Part of a small language model's weights.
Architecture: RMSNorm before and after each block, rotary positions, tied embeddings, capped logits.
Training: a variant of Muon for these matrices, 5411 steps.
MLP neurons of a small language model. Each row is named by its layer, matrix (gate and up: input weights; down: output weights) and neuron, and shows model dimensions 48-143. Each number is 500 + 40 x the weight over its row's rms, rounded and kept within 0 to 999. Numbers have three digits each. A neuron's up and down rows have the sign that makes its largest values positive.
After each neuron's rows, "fires in" lists the words (lower case) most often at its 100 highest values on Wikipedia text that the model never trained on; "fires before" lists the tokens most often just after its 100 highest values on Wikipedia text that the model never trained on.

L4.gate200:533502513473465473477481482520466476572438476487526523526536555494549554460498429428520487530512479537534462470527468434521563387457509426505540487527501481546478443570467531451498495531584481540528469401531502459468500398434526477506508485509513514559431538456512492452504587558473473495
L4.up200:534463483496444499541522466579494543537502515479541521522487551510549564457510465456482428499510451532514444495544506494484542466455612503497532583478442497499520511484430478496563450524554432403543510482564502496548492456458501466522512513523472497501424451538501516497454547485530482514
L4.down200:447530491489522458515503558491526465480550559438487481499485533503535458552433533452476534446506466512541510491459525542514471537484538517500514520422471558434542449500534479590471446520430480529484469531440481524490503535522465501479553465502458512509568460429553530538529476514526475516
fires in: "college", "election", "elevation", "elements", "colleges"
fires before: "ge", "ct", "ction", "v", " |"

L2.gate597:498569530474549528527538479519533525550559458495530496552532491529449542519438507493489480564448472460484569471451504435513463499495435496489506490559517443497491501502494457547472455488461534533492462486437565527512468532448501491489581540514536491489500574535514530513532385513539565488
L2.up597:484424467551463487440493541523518477490492508506537486471493431447548444443548472559552491476493452500471546536502493487512484424487495501495505504502457537563482517506582532447443480379573369501480465532488499438505529453467467517462467475458496596533527476543533504563562482503514455473
L2.down597:483522475472523469566548449529516486450505546529456486575513530470468521544433480484532500504450483473386484463505539457505461472485463486487538444523492416486502518521455546536462444456452473480475466469479530532441499546463557493513556549523630509454497541483566513469570459431525561522
fires in: "family", "division", "department", "divizia", "miami"
fires before: "il", "is", "art", "i", "os", "iz"

L2.gate397:466494496540452450434474488460471503488558481524549405512530561468514505553522450508480510456560508503510522460494581542545519569412600525439415513531525512492500548525544559469528438489499496484534459503541461520495531495588529504497465471454492522540486530466503498523516553544512473404
L2.up397:567540505482390470482462512493465495537557375510500482504561397516505525486470446464547505520531580522543494469526550595532583483485487521496516546550564530497557543465474549508467491495504498462487561527478544506491481495502499516504539476479467527495447538453502543516530462500542407468
L2.down397:454463508562521478519498441522548519549417596555482497484462604475513472471517468407511432404491476609515495508547469430474462507522542528496469483450401505499435459479571471497496491481529523520511460419519539429481554497507520523504475559486478520562548499501529506469500525472438539519
fires in: "election", "education", "elevation", "international", "effects", "elements"
fires before: "ct", "ction", "s", "v", "ational", "ment"

L2.gate610:519466531490522431487526533490502515501424461587439480508521484561474468481461410566464520529452408468498576529506548460497491528411515513412524559515413471513504534473461499568540554444525555498538610423524515513482494490496486527492473528507537592577471477541496574540481415489554465522
L2.up610:558473560472490496488555535576480534484477500520419516491561489492476435537461448540453517477457440571461494551504442505477487490474517536473518477493427533527497562444421447520557485447478530542492532458493483557496457497474506469461450504411511473528497454574532548518496488452536513511
L2.down610:446524472478492560502467437412524456509531521460539474529471541462512559510527576456566500527510580517516483446537527515496556537551482463535483529536562462533463452550508485490537487489507475476455459493491509481525498436513518518497546485505451500446521553499479415513516540534449462551
fires in: "including", "into", "cycling", "included", "include"
fires before: "ud", "ing", " the", "0"

L6.gate372:502432518510502482459488492510515485525511437570538506567498495497480493499546526532533603510468497475452509426517508439568486571502523517503505483528546407492479438534527534513477532430478516447492488502555495479508513509443536561477462430520555528483571439578532530424470501506551499541
L6.up372:483575460434424426536486497574469464510434515482456439519568483435521468459467479513498479487476518503518561527476530547539454475533535462456465475473530451550520499525475541517555557499472508501490537492494479484507412498502482472436471552511509488535463431462517483527508543484539566452
L6.down372:434505486516484487485503497395453453441514438559511454516516528536477466500579471478516467498468528514470550512451503542484538584466529502367498481542442449547560502518507444510472472453464519482414481484541575572479415516466499561459466498553486526480543487550528560510498552515510450553
fires in: "public", "company", "expansion", "published", "english", "applied"
fires before: "ic", "i", "y", "ish", "is", "s"

L5.gate642:555545495504450512468510532468505501457439449475561534461468528508475562478535482508480478493496527510404471456465501464516568540514512563488520518508542590533407496576551511495539488514444509588445602516438456445469533571510513476561508483544551483481555451509541510481561423529497456551
L5.up642:523592485413517500543522528559471464506536549573503538482532535521560465488543478490529486539493504529490520525503493498510498583508537509516536515550518456541419517596500516474525427433381483533490469463530465522489452501523552467435553445463521496495489519524462503570543607547469576507
L5.down642:476512496539566429451429519490459538491528495495441452471484504418527454466483450495521558519518521516494500514558483476498483501513482507489521508437479499497562543443466563423463458536583525518539567438510479434584577536516459550465507460506439484516493485490542495534493564515517423581
fires in: "april", "california", "french", "valentine"
fires before: "il", "ia", "en", "ine"

L4.gate649:395508558485568495519498567527476463511487453467470533515543462481503455463550531473555583491509491495521469543514482489503525459502589518456442581501576548424438514444478513489506512431549466484511529483441517432478541425412464431507500521468490568526545448514509504561468453522508510499
L4.up649:465472490449468483524474412458452564624496521491533492537521477454500484423545456511528492483439569523486496463519547514542508530457524500484548453444435558548500441508531530464504521489544559497522496560433508506460532513429527517583523541538494531479489533535453579522531501530472482470
L4.down649:524497555529515492470508556544505462443464509536415584431486422502537493548451512550499510501587480487495505530539470533537484423532474473483449541528501478461487516540482477533528544502483484485484492504502510473519542520540497528405495416495474429536537448450568459522458508577453504498
fires in: "government", "goals", "good", "go", "goalpara", "goal"
fires before: "al", "ver", "od"

L4.gate154:451513459465518500523455512439487560529554532480555511479512534481589490524491522510474558453532502512466543532537554498546495433517431521437450504430450443463555515413526532454501496499454493518542458521484498491522515582405525440464473464497541539493546541568485482493405507418530536516
L4.up154:459479493489536518525482499474517513474628491504473566506551479581465523525539464531495517493446469528538506470482491478460509485527493416427466510401516531434451569500576465542500422479448585552514468410503472498436546472534527501530513485423481526511500535458522454497504445460492480480
L4.down154:522539500494453559504570470476496587483423459544544552500463525515529444489508502513516447481549517447479484548438466598480552506487492521502486499567459475505501450528509530463537509461575424504499490539484536492534501481453498481438433517476508491490471532557512528480439484534544496501
fires in: "goals", "games", "player", "goalpara"
fires before: "s", "al", "es", "er", " |", "p"

L4.gate591:521545524549555560490502493513502473439448473516538571537551461482481506490556516509483456488513473530491496503487500488484503473516525499491592459515470549495506538458478432486499494487451484563446469526447442495462491579540452535467516505528470492489441509568436502556572488494549477473
L4.up591:559493498434515562490481505538541469489565489496536412483466545435451481484511507507540464495463489394493492479495498595506493525508518491508479495499520521473515438543458524531481475470479467486532523531465533476523508503567562470477587605514491441518480494471512487468440576486446427487
L4.down591:516468546483434512479515533484486541525506483505449573504582477571486461513492518454425457490574455534469469512482537422439503597511516510500458509523494487480510575498513518516459501459540474477504525511453490567483499487486499507479513484527472521468526454574448439567601441550530528491
fires in: "it", "three", "who", "attack"
fires before: "e", " is", " was", "ack", "end", "em"

L5.gate15:559511549479519469532534558469472509444424474542499567451460504501475510510490494504519511486504478449504460512489533473480440471530433464470522538523473502489499494483498474511471553550470602525454529462548485475466556510448509555538511439562502486507448430462456491539522479469481469498
L5.up15:474499473485528503572532439448515466438493492525477448542575505513475475569543489542479598555522526527498410536455528527550466484455515513440435487520470497395482564508479497494455540523465471546513512517551512506541490590478567504544523594512436526509468476531569486559441521541460526529
L5.down15:418539535463508536389558555569467496493487442498494532470542456466473517456495594456527469515492475462480520451532485453443503525469492476531480524555573464532449561510496448485478504498480407518548481484518521521473560481461485477434529443488542498525551508374508540500479491496502478547
fires in: "released", "release", "state", "american", "television"
fires before: "as", "ic", "v", "g", " of", "ain"

L6.gate491:541555475460509467521571389512528537540472492539481545487556536516498469475530550616587480552520575507563540474446532452498484497465500510442469428430523384507521507456513459518450534462491512436526521485507551495493457528517464524492503577493454512485455521446454461510529446444500470465
L6.up491:495510463472532510488530553417492428505543536536507465530453501466532586430492490522490483551533539511522500504509511425460452498533537532505452456474538512443500498460455515418410436456500477546439402473503547524464489482501486518485595513560476477485497467490540478464519422507517454521
L6.down491:435420502446468537481477450550458578473448576452456512467455600525522460421563543570470514414498547494535474495487499507517526502514473518536550553533425431502421557440461452524487503438488535549508575491486420414508371533499469495460462537499523517497573481477469509534514494489471467488
fires in: "candidate", "republican", "other", "individuals", "incumbent", "fighter"
fires before: " |", "ate", "s", "\n", ")", " P"

L6.gate307:573501484512527415474483535565480447507517529516582507547479453526443450518514510480483543478497414480506533525509518489519486569486493482515479538550499478420553515530549455517557520494544468542560579458524552501554558451509589454457560462576466531431533489565498498521497428507552503491
L6.up307:538460494469546527489530561485483429567492493535520529510534449535520439458510489470507507448522521574500547528532485473557492515521504450556441544414481524528437530450469423487490492510484421545496497495520554460556468456545435568446530479456465546551591568491520556553455576530545507502
L6.down307:460521497454502612493521472508455554539516497473469526480556454471483531520540493517466527546412524440552524417589468543514623553563454594454471478513504458508489522531454479537548500455520561526438450444453516470552498473505539464492465530529487460492450488500519529473506523483446424465
fires in: "independent", "historic", "industry", "industrial", "india", "individuals"
fires before: "ust", "ep", "ic", "et", "iv", "ia"

L2.gate90:474451491412542526509491555484451569470480520497555435498533450522477465518439486454486487536512544432485471499408585542483518510428489523498498519570490409501495590457496470452508482451532522455486458539486495531549525435459554464520476470480459470470484485581508551450505486414515501515
L2.up90:528518454514506513459433509510535477562510521466551497405523505453496445489501532487493481548490483513551485516406567423489512547443479583462439532559518477428537512501507522503483471466534527570521464540628497553554503474496560425484512497516459415509498519475548544534457537485539452468
L2.down90:500479507524519477526508508426502428505538439494470531523527561483507523470476515466461539492501497553490503446551493474542470520478474534467501503401503508447469393542561500545581597494537444495506509471522538417490518500478431518471509528473475487514475573516498485534518559554555473572
fires in: "independent", "london", "india", "los", "indian", "indeterminate"
fires before: "ep", "on", "ia", "ian", "ond", " An"

L5.gate166:567446494489500430504546441540481526475544544511476512471496518470492525552491456465430533503452522519562518504554514468481557513485481484573459583441484521519549516460536528473473502501456519450475452450453534484523623489473410457536483526553548474502559516571528506488527457508473544545
L5.up166:450528464561439514486533437534465495505476522500498518478536519568546452572476451448526524424524574509527460510552499518483526507513492504533474531514536502517506529498504495538578444521471469498475571483506514527493394467503492463525589463507512451495435445474546460463544541489427492540
L5.down166:458485461470516537533511479449414487542493477528543512495539483460460544551513535496528536524434492528455534522514535503489465515536517526475494503490460452522571488489455513575503521428583422525497536500490598501447468470451460456568456502544511439473453511484493401493577508461453463569
fires in: "including", "described", "album", "themselves", "include"
fires before: "ud", "ed", "um", "es", "in"

L4.gate250:493470456511522516452573536558505522526513485554488479438500491517481511547457499486453504466515453496537481471493502540487445535557474561469519493514530528500531534505412553488548500510573505514516532515416545550532467519547487507477568554543539492566531529507501547538463539574520391459
L4.up250:512454465533522502442507494485525490512533442517516428527507496438490543577427554520542505503509413488458504540511595442451544586486492483528507490514522471478480499451493468549523434517474474507533484519454522472483525568471517612466475511513473474505456472516490518503502481502448495554
L4.down250:508557458509488542480509538468509485456478471502464479430482527509449435427527487522443496456498559502450485531483466503540513393484559536552462534410495509546546552521467474472492491501519529514498587503559485462527508554530468580441516494492536528571594541389537489488514532529474505528
fires in: "had", "have"
fires before: "e", "m", " a", " be", " n"

L5.gate363:515468458473516525468553469520469550482458477475451455473506552515523507543489480534497445504465518443525570539501527440526425510457524520496502445448493499523399512425506484440450529514595458526528539508445555483449541526477531548535477496504460498484441471562514516461493462423520446532
L5.up363:565565522422483473459514556509488527491520498550524524460586487537501552487513490514524469537474524476471389493450509480490510469494577533507440494479483540580518515494511576523463542533492505435480429514484459537513407477501478525501454552535474402489529507545448520446495492503494505524
L5.down363:485431508529525557516459475491524458501532515482419489458478507512505513476503444484485542457448539521488523506529557456495519490483517539509506518526491499456411492483485457497465516486514578477493578554494563528510505577534518530485589504547472525477460444500528438475462538497457499531
fires in: "place", "player", "play", "soccer", "playoff", "players"
fires before: "ay", "ace", "an", "ess", "er"